config.toml
num_key_value_heads = 7
norm = "layernorm"
positions = "rope"
rope_theta = 10000.0
parallel_block = true
optimizer = "adamw"
beta2 = 0.95
lr_head = 0.00462
max_grad_norm = 1.0
decay_shape = "linear"
doc_mask = true
MLP neurons of a small language model. Each row is named by its layer, matrix (down: output weights) and neuron, and shows model dimensions 288-383. Each number is 500 + 40 x the weight over its row's rms, rounded and kept within 0 to 999. Numbers have three digits each.
After each neuron's rows, "raises" lists the tokens whose logits its output raises most directly, leaving later layers aside.

L10.down282:559490512472535560482494561502468510486481500516515389597406493536411489533467486510506529524504564536515462521434448441511520533519560434519447474548497492441478506521450482529513504471519492505465509525500548503479451485442407522503481464459518454490526502543514467500486538532530473427
raises: "er", "ers", "ally", "erie", "ional"

L10.down345:516532465507478531541521533536535490486472566483592414552429574530435556491517424515558479541485460549427485476530467467517502509572473484506545469448474475459461537519467462509442572543627585520534538493434494478472510469527578464524539479458460463474413435458368481475510503463503528490
raises: "ment", "ments", "tion", "ated", "ised"

L10.down491:505539572543520543567480523453420510491546530462515504554549512481465488495530466528558514555530471514498487487467499522477497532538485512520525471524509522514593512472550510493479450477553448511479522470522464488502486493503409488465537548524555508467471531507525518428435449540478477493
raises: "or", "er", "ors", "es", "ee"

L10.down1195:516478498529495451531479528475555555548458452533548509428451562465538485504472440557507531481479447475475518446533386559417518488564487531515504467500530486484556508470571452507527543548484523524451537477494486525505513385495536574490465501455536479493458505540482449524439605456521511492
raises: "up", "ers", "er", "ed", "back"

L9.down3:455558583531481517574493454525487527500551482560569468472475538517523475426546437513611529524419499538511488455520469470532480469453524484531439443510548445445503482460491430447518542424448494547509528507537504480462451463513465468522457509391553536553527530478519523514521445484477575554
raises: " is", " was", " appears", " has", " makes"

L10.down352:538472495447501470527478576538491459500523485543528430526539529495440494480505468476502546496557539524506529477512560487465545488487503509540554474525574428506503600480502471467463526477514484480483565447524488511518527507544526546538430496589500550524507444564493449510469463504492503473
raises: "'", "’", " whom", " that", " behind"

L9.down670:482486504553585447496492555567478461472568436497483499497545491489520523482549444484502533523475490473483521520450519495578462510525453499455485486531583450484434546424492509430461448430527485465513527444494585504534505550499516534526453470452511498449571466498535454519535460552501478530
raises: " when", " of", ".", " after", ":"

L10.down1533:545466479453462463500502540497497485529524449514432452549433466552413558527514444472520515485433554536480585469501418523506561484523545481519532532593605428540516478443483534426444460491466545396479490496511534544509478518574452447537493520488577470555448508523499496564535538469572518580
raises: "j", "qui", " office", "min", "mini"

L10.down1481:556543473557518514518526477452490528495464510538511462560529557482457431556521439520560507493475501506567475434527499409457537435460508484449459499440643544489471562442522460468452460510540468535507498503448540515555502407442531600485524442499531472454471513535475518475495470450555536482
raises: "ment", "rated", "ance", "ments", "br"

L10.down1699:565516541529518519497512500492542523475459527453500510484572523423492519509512478502455467571526490510503503436491480461493523462497506564524559475452518490519502471453521503557511548575480513497461475579579488485549524560449469507512499511581467475497477503519512571497470470436465486520
raises: "or", "er", "th", "one", "ter"

L9.down575:468532504543499451450487548544546543508525459482559381499574493609529356541508515449465550607450460503497488487474534543494504551413576480491514541525522435506486531465608513550518495472476529478472585529535522475513508481499581506434487524532481464552527503535526528493529488485428477473
raises: ",", " following", "–", " upon", "cy"

L9.down1031:498534490487521546482436542505453395467526564450521437538538525506455462507555519485547502577498501487551477476487459582522482453513486385426494474527546532481522504501557568583508422500524522495520443526562512536434485480480500435564442492533535492500523532494549512485470459562563456532
raises: "er", "ies", "m", "ers", "e"

L10.down1203:434531563533510476474487481535428525553520466487559503452467559535454454502529415578561481511527501494495487535543506527519538503536519494540495439498505500501493497462495493455557539529525486506518450555537440491482466489495471490472466462479500471550452474500476454470520453486454569518
raises: "c", "ter", "ement", "ed", "ur"

L10.down676:465477537488586542531556498436443533586498501454473466484541448507427510460440435537519491561464495522500534541431507509492500543508540554493542517510492483442556461435515456537516455466519531471493533575482431487440481441558556438457521488510541476568538457482442465469629551420552550482
raises: "tion", "ates", "ate", "gue", "ous"

L4.down1269:508496554529537403527481468502372573500427481470558563518561496505527564464495399473430494557499410454510531445511539445491477541526507505508520515599556510525453468543566500446507555463512499471566479463518522473468503554397505534502528531502532442466531504458477506501485532433525435502
raises: "3", "4", "5", "6", "rated"

L10.down805:434495540455480493514526468524461542532558489462451528506602520458416463584500527570484454486471550450514429513477517472413506514495462486577466515511461503526518501567477497472520524521472484514572527537490505571447496463512514476470513417458500467559482488599526440541552506605561556508
raises: "tic", "zen", "ica", "ins", "les"

L9.down378:500496523505551464479524511464509464443514510577458537446417486461469417461489474535559565521512560456588495501497548468499500496523488455496449438531509511531518520495510480487467469525418491520525491490531399471495564488507411499422464418467467518571423510581488395501493496483522544469
raises: "ven", "ver", "leg", "et", "ches"

L4.down64:554478503501555417525545512553566512518570484516521464498456486541400477544529479539454476507486503438439537475550472465482466502483514484435535532438579529501519453491500512498494605564521501485482517429533533535434505476510451504539494512552505493441501497488468521447460510486471514504
raises: "ir", "id", "se", "log", "ter"

L10.down305:501470494474552564514476546480492484541568572509567554465523488465390502483522519554465519529488565465549539514460536456564421498444537483531465470449468444465507486484534526500508508484541499506460454532502498451469493481440498502539551562523509545570485427474467577539480468516441430575
raises: "e", "din", "ally", "em", "er"

L9.down680:443578499426519510509494526443401487548501444516536575535442570554500453498505533526500534529509543548528513575547535533544451511493548508574433482499526523423521506493607445479500570481537453486522513495504496545511546448519489451529407546478420548506496478433486565513505450495468510494
raises: "s", " works", " shows", " plays", "ette"

L10.down496:420537526511448491556439496440474469468489494444526474522515442591414513519544485456454591544492536493403551531492501469419456513514576477533528491534507446519559516495578483555547553594522558528506497512465492478534524542445634529585565523491503542576457536468482467407498558414514483538
raises: "cy", "ment", "ative", "tory", "ient"

L9.down992:498545456484491514499423528513502529535457517474522507528532558472436528562489487555521530382473588467427462462506512506480484434508430500460483465531566558525530492469446488486521503524499496504464524481452482496534504415441494490562485477575417388525503446431551540441395500546546473563
raises: ".\"", "ence", "tors", "\".", "its"

L9.down562:469501555471459547578501518547488470436512520497553480506494461615345490508496515465461450515523517554493499472504461514470499474572439461497516539496543520461516515414451459467532555529569497520498513480444488503500529559436501492503527544537516431455465524557541546417506498521471517503
raises: "ter", "us", "ted", "ting", "pur"

L9.down1429:462508510505473518570450487491498513515491556467501530566459490506418528544485485495494505470551521472483593508474530482494475508481464414522526558516444545541519489553465566463468461480496483464534475445540523526530469455475467471490545499481524506565520459566486478449487567514518529472
raises: "ations", "ative", "m", "mic", "v"

L4.down983:489499484565394465501520439560459565522476507493509537583502518485384487456483482538507486531448517478597461527444560469487456571552533561536542511428504434510502441459478527511535412496530514553424444537549475470484480442544478461559533477467492524524400489504481476541498475523444502515
raises: "its", "rit", "ron", "it", "ather"

L10.down585:502524521497512516495460510522555478528520532549519564470478520455767518472533477505543543483577476536542505481501467537506460526471502519467490515533479522443507552480523575512512445455453490503492596527438483437539504500500507461528459561550522483440589514508514522537498516504545454466
raises: " |", ";", " (", "\n", "^{"

L9.down827:470471472461426538491483453526453509547492552525536567518525539530392521513497528452518508550486471490604404462498532527499539407556461517483471496513451527393510564400528524573481516560491481495459498501493557499496449523536481440418521430468528537505506524483534548550482463573516575512
raises: "i", "ine", "ip", "y", "ise"

L10.down632:479478520505465477416522553498531480494552463522529526542437474509413487518540511469502505536506462539539545431564458465564508565504516529507493537436469471406543482535432464488442526538497562466467353548549551436553536495538454483473561560462506503518535510488508480478565469531490550481
raises: "s", "su", "nc", "n", "ning"

L10.down1112:499514553569551573501519496529488416521491480522541552436537572500385491508522474459556462555441417528508514491491428485493480478432470491508557466515569574508538452430511504519478498494529502551575539438531499445475543465486563503501500481499552514478460482514557570500512491552484470515
raises: "y", "ir", "let", "ens", "ie"

L10.down206:475523476463536528532583500536417488508504576501572495441419501447453527447512429450470476568420537464485530508509501441461473451550523458486440433482520519491469450499404482517516454520497511448509503589486552538518544458537564472506521570432516515514434474518457459542523469502485481454
raises: "ed", "ant", "it", "ing", "ised"